Part of a small language model's weights.
Training: a variant of Muon for these matrices, 354M tokens, 10788 steps.
MLP neurons of a small language model. Each row is named by its layer, matrix (up: input weights) and neuron, and shows model dimensions 0-63. Each number is 128 + 32 x the weight over its row's rms, rounded and kept within 0 to 255.
After each neuron's rows, "fires on" lists the tokens most often at its 100 highest values on Wikipedia text that the model never trained on. A number after a token or word is its count.

L10.up388 [ 98  92 110 115 135 123 138  99 162 134 141  75 105  73 180  75  74  58 145  80 168 145  92 129  73 151 138 129 170 128  72  72  81 144 120 143 116  51 118 149  62  62 104 154 114 128 109 135 164 174 165 124 133 101 163 135 121 143 169 135 122 108  91  62]
fires on: " He" 25, " and" 17, " She" 11, "-" 5, " he" 4

L9.up62 [141 126 105 140 123 188 111 110 102  72 176 131  78  88 122 142  97 158 146 125 101 130  67 187 111 128 112 108 130 107 146 122  81 134 185  71 152 132  99  93 128  83 128 113 132 115  47 156 111 127 116 138 166 143  83 132 126 121 181 171 107 119 160 104]
fires on: " " 32, " c" 9, "." 6, " to" 6, " under" 5, "'" 5

L8.up729 [174 100 147 114 109 153 133 160  99 176 116 174 111  78  84 184 134 164  53 122 111 139 139 117 168 149  57 143 115 146 161 141 124 108 113  90 204 108 129  76 200 115  88 102 141 121 138 177  99 135 111 132 205 141 124 126 195 111 189 129 114 111 185 205]
fires on: "==" 40, " ==" 11, "\n" 8, " film" 7, "American" 5

L2.up239 [105 106 150 156 134 108 212 155 185 204 176 143 103 123 124 133  77 164 140 153  70  84 108 151 134  59 127 144 158 126 126 102 136  84 138  93 172 139 162 133 160 146 127 106 130 128 103 154 148 171 150 145 202 168 130 124 135 159 141 144 126 125 160 105]
fires on: "-" 62, "se" 6, "mate" 5

L9.up806 [140 152 111 135 124 146 122 136 140 131  86 155 165 147 112 118  88 115  77 118 162 114 181 131 145 206  54 101 141  88 140 178  94 173 149 136  82 114 138  89 110 141 179 147 147  83 139 131 146 178 168 161 125 155 165 208 151  90 145 158  93 102 156 176]
fires on: " " 43, " F" 9, "ed" 6, "a" 4

L6.up890 [169 209  57 144 141 154 108  62 141 101 160 134 127 141 123 112 145 130 199 121 107  78 111 133  70 163 141 140 104 149 156 125 114  98 119 120 115  94  94  68 107  90 135 173 152 104 101 204 149 157  96 129 134 172 133  65 148 130 162 140  87 146 123 193]
fires on: " the" 21, " he" 14, " they" 13, " to" 9, " it" 7, "." 6

L8.up537 [137 106 104 125 181  93 159 145 114 209 145  88  97 142 144 134 105  62 101 134 121 140 163 171 164 127 108 145 101  96 119 148  57 129 128  97 123  97 130 133 170 115 185 160 149 129  97 129 117  92 133 116 143  95 125 134 123  77  83 190 129 100 149 127]
fires on: " " 100

L8.up672 [127  83 100 124 108 160 164 109 137 155 130 160 198  90 144  81  60  80 124  92 108 177 101 150  35 119 133 142 181 164 121 176 115 142 134 103 116 150 106 139  76  88 181 141 124 134 167 181 154 176 123 150 173  85 131 127 164 118  90 129  54 100 154  58]
fires on: " and" 37, "-" 13, " or" 11, " " 7, " the" 5

L3.up735 [146 167 160 159 156 122 167  94  83 131 202 136 136 100 124 180 109 179 130 201  99  83 133 172  96  39 126  83 119 122 191 117 111  86 207 133  74 138 113 179 141 175 112 109 154 172 134 140 168 121 112 149 118 111 127 159 133 145 137 103 148 106 156  99]
fires on: " and" 66, " &" 9, "&" 7, " or" 6, "-" 4

L8.up58 [146 161  87 123 123 116 149  99 141 159 151 151  93 128 129  85 113 171 123 129 158 175 132 159 155 115 121 165  65  68 139 146 129 138 107  95 110  31 134  86 128 148 120 178 127 195 136 168 134 134 178 140 116 142 114  99 144  84 158 127  88 100 165 195]
fires on: " " 100

L9.up522 [178 208  97 152  87  31 163 136 126 101 129 116 131 132 157 117 161  66 135 127  85 120  51 128  81 117 154 119 114 103 186 140 143 112 142 121 183 131  97 138 103  78 165 154 118 144 153 120 130 111 110 135 120 112 156  99 157 137 137 186  41  92 116 182]
fires on: "." 42, " to" 14, " |" 9, " with" 8, " by" 8

L9.up7 [128 166 141 153 105  80  81  59 169 104 107 166  91  93 123 122  99  64 174  94 171 134 109 103  97 183 122 151  93 136  98  70 142 146 153 131 117 102 134 127 107  67 116  98 127  92  83  91 173 186 156 136 165  68 173 175 161 150 171 142 174 153 134 147]
fires on: " It" 20, " and" 20, " " 11, " He" 8, " he" 6, " Ho" 4

L9.up988 [125  93 123  98 158 118 115 156 161 143 124 127  82 101  71 185 115 172 144  99  74 101 102 140 119 144  99 184 133 126 142 157  81 131 127 131 170 124  83  99 154 173 100 129 187 143  98 151 132 138 179 169 107 164 119 180 153  93 172 130 100  99 154 140]
fires on: "==" 34, " ==" 24, "fl" 5, " f" 5, " M" 4

L3.up984 [102 130 148 138  99 133 128 124 153 128 130 170 102 127 134 134 143 105 159 144 130 129 199  96 147 115 174 115 141  89 151 119 159 134 110 197 103 145  91  96  87  42 154 101 110 134 158 192 157 124 102 129 189 107 105 102 102 113  88 183 126 109 177 137]
fires on: "ing" 26, " to" 12, "ling" 8, "ra" 4

L2.up404 [156 171 152 113 148 179  63 144 136 141 109  67  96 148 101 127 135 143 119 132 168 131 116 151  85 136 139 136 156 121 147 140 102 189  83 134  97  68 182 107 111 137 164 127 176 168 156 219 127  94 129 131 108  92 171  90  74 177 154 143 144 113 137 109]
fires on: "s" 26, "ers" 13, "ities" 8, " students" 8, " teams" 5, " officers" 5

L10.up348 [129 100 114 129  39  98 109 138 104 161 189 120 120 113 100 133  78 194  73 128 109 153 156 133 172 141  98  74  71  63 135 134  73 123 125 131 114 126 187 134 146 164 167 155 150 109  94 142 117 133 153 125 154 109 140 149 113  97 112 190  99 113 162 178]
fires on: " " 100

L8.up318 [179 108 159  78 129 145 177  99  88 156 176 125 141 138 122 118 112 145  74 149 107 121 167 118 181 190 108  97  83 101 130 179 104 151 163 140 103 116 118 133 158 139 137 131 103 204 143 118 117  65 139 177 180  65  64 128 166 145  68  98 113 114 183 149]
fires on: " " 48, " has" 12, "0" 7, "ut" 6, "ad" 5

L10.up745 [145  88 118 155 171 140 110  71 126 109 118 185  80 102 102 140  73  49 140 116 119 105 105 173 118  95  90 129  95 160 204 155  79 131 168 167 131  98 148 128 153 186 131 122 147 106 159 174 132 149 122 130 183 164 192 125 130 158 102 197  86 169 137 156]
fires on: " " 55, "en" 9, "'" 5, "–" 4

L3.up482 [122 103 193  65 108 123 143  85 162 158  93 162 113 110 104 103 160 177  73 127 191 147 139 104 108 122 146 103 111 109 117 136 138 163  88 162 171 165  90 136 158  85 163 162 129 132 172 141 152 152 129 171 165 121 156 126 137 104  96 160 160 156 169 117]
fires on: "ing" 44, " |" 38, " early" 4

L6.up249 [ 97 117 122 110 105 134 119  63 159 105 132 163 107 195 117 135  90  54  51 140 128 148 126  78 116 125 159 147  79  84 162 127 107 131 145 172 136 157  97 100 112 102 164 134  91 157 117 129 138  62 116 151 143 126 122 134  85 191 144 155 118 153 167 103]
fires on: " and" 22, " or" 14, " by" 9, "2" 7, " Nation" 5, " in" 5

L6.up515 [118 154 151 157  93 133 182 122  71 119 135 114 200 152 143 124 187 163 137 140  84 113  93  93 140 163 126 159  79 123 162  92 143 106 136 144  75  73  83 134 147 114 107 151 106 102 165 156 136 114 114  83 176 100 141 125 155 173  97  84 112 109 124 144]
fires on: "," 46, " " 7, "gu" 5, "International" 4, "ó" 4

L10.up222 [146  84 134  58 137  97 114 116 141 144 136 140 144  83 162 128  94 163 124 165 110 133 111 174 157  92  60 116 108 120 144 175 138  79 120 136 170 137 151 130 159  95 103 169 146 117 113 177 157 203 161 171  89 191 103  90 128 132  89 179 156 121 199 114]
fires on: " |" 33, "\n" 17, " de" 8, "exp" 6, "á" 4, " " 4

L2.up779 [140 133 169  81 139 126 153 127 108 119  74 119 117 159 119  79  82 145 126 136 135 122 129 184 158 105 142  80 146 150 106 132  99 115 148  96 191 127 118 127 109  83 165 142 134 146 173 160 189 118  89 143 133 120 162 113 195  84  83 150 120 135 131  99]
fires on: "ing" 57, " two" 14, " one" 8, "ting" 4, " three" 4

L8.up40 [142 133 142 131  88 169 129  78 101 112 134 127 124 156 158 131 123 124 112 136  77  93 122 128 121 181  81 145 111  75 113 104  98 134 168 142 104  70 104 116 162 159 151 161 142 100 129 121  93 166 152 129 153 138 159 135 142 132 122 134 155 192 178 118]
fires on: " " 34, " and" 15, ":" 6, " O" 5, "," 4, " Su" 4

L8.up224 [ 98  86 153 123 147 150 129 164 109 163  59 160 145 136  98  67  91 101 102 168 138  83 133 172  73 131  95 118 117 116 134  99 125 111 142 168  95  91 149  59 103 113 150 130 130 114 112 179 138  89 146 111 182 141 125  70  72 125  71 143 124 139 124 170]
fires on: " " 63, "ing" 6, ";" 4, " |" 4

L2.up510 [114 132 140  68  69 109 162 166  77  70 138 102 125 174 114 132 141  67 193  88 156 162  69 103  93 131  86 167 162 186 120 136 136 138 144 126  89 166 143 108  73 123  83 120 104  94  98  90 104  92  96 197 154  33 118 102 156 136 151 115 171 172 146 105]
fires on: " (" 23, " River" 15, "ella" 14, " |" 6, "e" 6, "te" 5

L9.up463 [121 110 130  96 130 107 144 121 197 137 116 133  87 103  97  97 108 137 122 106 141 130 112 127 161 134 127 163 103 127 143 135 105 135 143 164 129 168 164  54 121 206  96 161 128 110 136 129 147 154 182 134 138  94  89 101 195 163 169 175  96  21 123 170]
fires on: " " 40, "==" 31, " ==" 9

L2.up992 [161 103 166 104 107 159  82 127 148 174  86 161 137 131 108 196 125 149 108 140 149 143 116 119  90 122 172 114 131 155 111 133 151 133 135 160 102 132  83 151 104  90 129 100 124 118 111  50 152 105 116 126 127  95 160  93 120 125 108 145 194 150 135 133]
fires on: " |" 28, " office" 10, "%" 5, " sq" 5, " positions" 4, "." 4

L6.up426 [179 167  61 126 121 159 164 128 178  66 147  69  52 137 100 138  85 144 152  93 134 133 106 136 118 128  99 149 184 135 113 172 108 151 113 110 104 125 139 107 150 192 134  70  62 122  88 141 133  57  86 133 107  95  77 106 123 156 186 132 125 168 150 111]
fires on: " his" 17, " |" 17, " (" 16, "\n" 9, "A" 7, "SA" 4

L10.up772 [122  86  85 159 166 117 104 138 125 133 103 216 132  58 104 176 201  88 159 177  98 131 132 102 116 163 140 124 135 132 124 115 102 152 171  44 102 134  72 176 144 133 100  85 153 132 159 167 120 122 134 115 142 153 179  81  90 116 123  69  82 130  71 176]
fires on: "2" 98

L8.up989 [108 114  93 120  99 113 165 124 137  64 127 156 133 126 129 177 137 100 184  87  76 148 113  86 100  81 177  69 109 130 180 124 154 130 193 116 108  76 112 162 119 145 131 109 140 133 125 119  44  79 140 146 158 124 109 113 114 161 139 104  45 194 131 203]
fires on: "," 25, "1" 15, "K" 5, "8" 5, "2" 5

L6.up283 [ 92 162 143 171 125 154 196 147 139 204 159 154 170 125 150 100 148 149 128 180  89 124 124 168  79 163  67 112 106  65  83 117 134 111 138 121 119  66 105 165 122 107 143 178 122 114  95 196 138 145 108 154  88  87  96 120 104 140 181 139 141 206 146 155]
fires on: "," 29, " and" 25, "-" 8, " in" 5

L8.up570 [ 87 167 155 130 173  87 144 138 120 150 103  92 113 188 148 125 137 101  97 159 129  85 113 154  94 148  91  97 218 127 141 139 141 159 133 138  68  56 130  57 135  64 199 121 120 133 134 174  88 142 114 178  91 166  61  77  91 135 109 175 139 121 125 158]
fires on: "," 33, "s" 22, "ers" 6, "ing" 5, " " 5, "ia" 4

L3.up404 [120 133 157 117 149 128 128 133 153 130 140 172 191 127  99 149 115 185  16 169 138  78 180 107  49  81 111 135  92 102 105 176 149 159 163 133 172 121 104 135 137  91 142 114 160  79 169 121 154 143 110  91 149 143 101 102 132 134 152 172 130  55 164  96]
fires on: "." 26, "0" 12, " |" 10, "2" 9, "4" 8, "1" 7

L2.up846 [137 103  97 102 166 157 129 156  76  92 110 137 125 124 102 140 138  79  53 106 107 116 127  92 112 181 123 161 147 143 155 141 114 103 130  87  81  97 116 124 200 179  70 111 118  90 130 142 102  93 131 137  75 156 138 171 122 126 130 142 138 135 131 156]
fires on: "d" 46, "f" 10, "il" 7, "fin" 4, "w" 4

L8.up57 [128 104 178 159 156 123 133 119 143 151 129 143 101 176  86  89 153  80 114  95 153 183 126 126 114 139 186 130 106 103 122 187 129 154 189 126 180 146 134 137 127 140 142 152 133 161 142  90 153 120  95 173  80 150  99 119 112 166 130  94 103 126 100 167]
fires on: "2" 40, " in" 8, "-" 4, " Number" 4

L8.up263 [185 125 104 107 173  81 125  85  76 170 145 146 169  85 178 120  80  69 149 108  59  99  88  97 156 170 139 154 111 132 171 122  96 158 137 121 144 175  96 163 141 148 113 119 159 122  95 153 166 203 140 165 120 165 146 126  91 154 146 177  85 154 159 123]
fires on: "–" 24, " of" 16, " " 16, "a" 8, "á" 7, "," 5

L2.up735 [ 74 139 153  96 104 124 129 147 159 140  75 164 117 169 137 131  93 151  47  99  92 109 210 131 159  88 157 138 139 151  84 114 135 167 112 142 174 133  58 123 152  87 130 116 108 164 128 169 104 151 111 124 159  64  78  98 176  92 120 150 148  64 160 120]
fires on: "ed" 20, " from" 13, "ing" 11, "ated" 7, " or" 6, " and" 6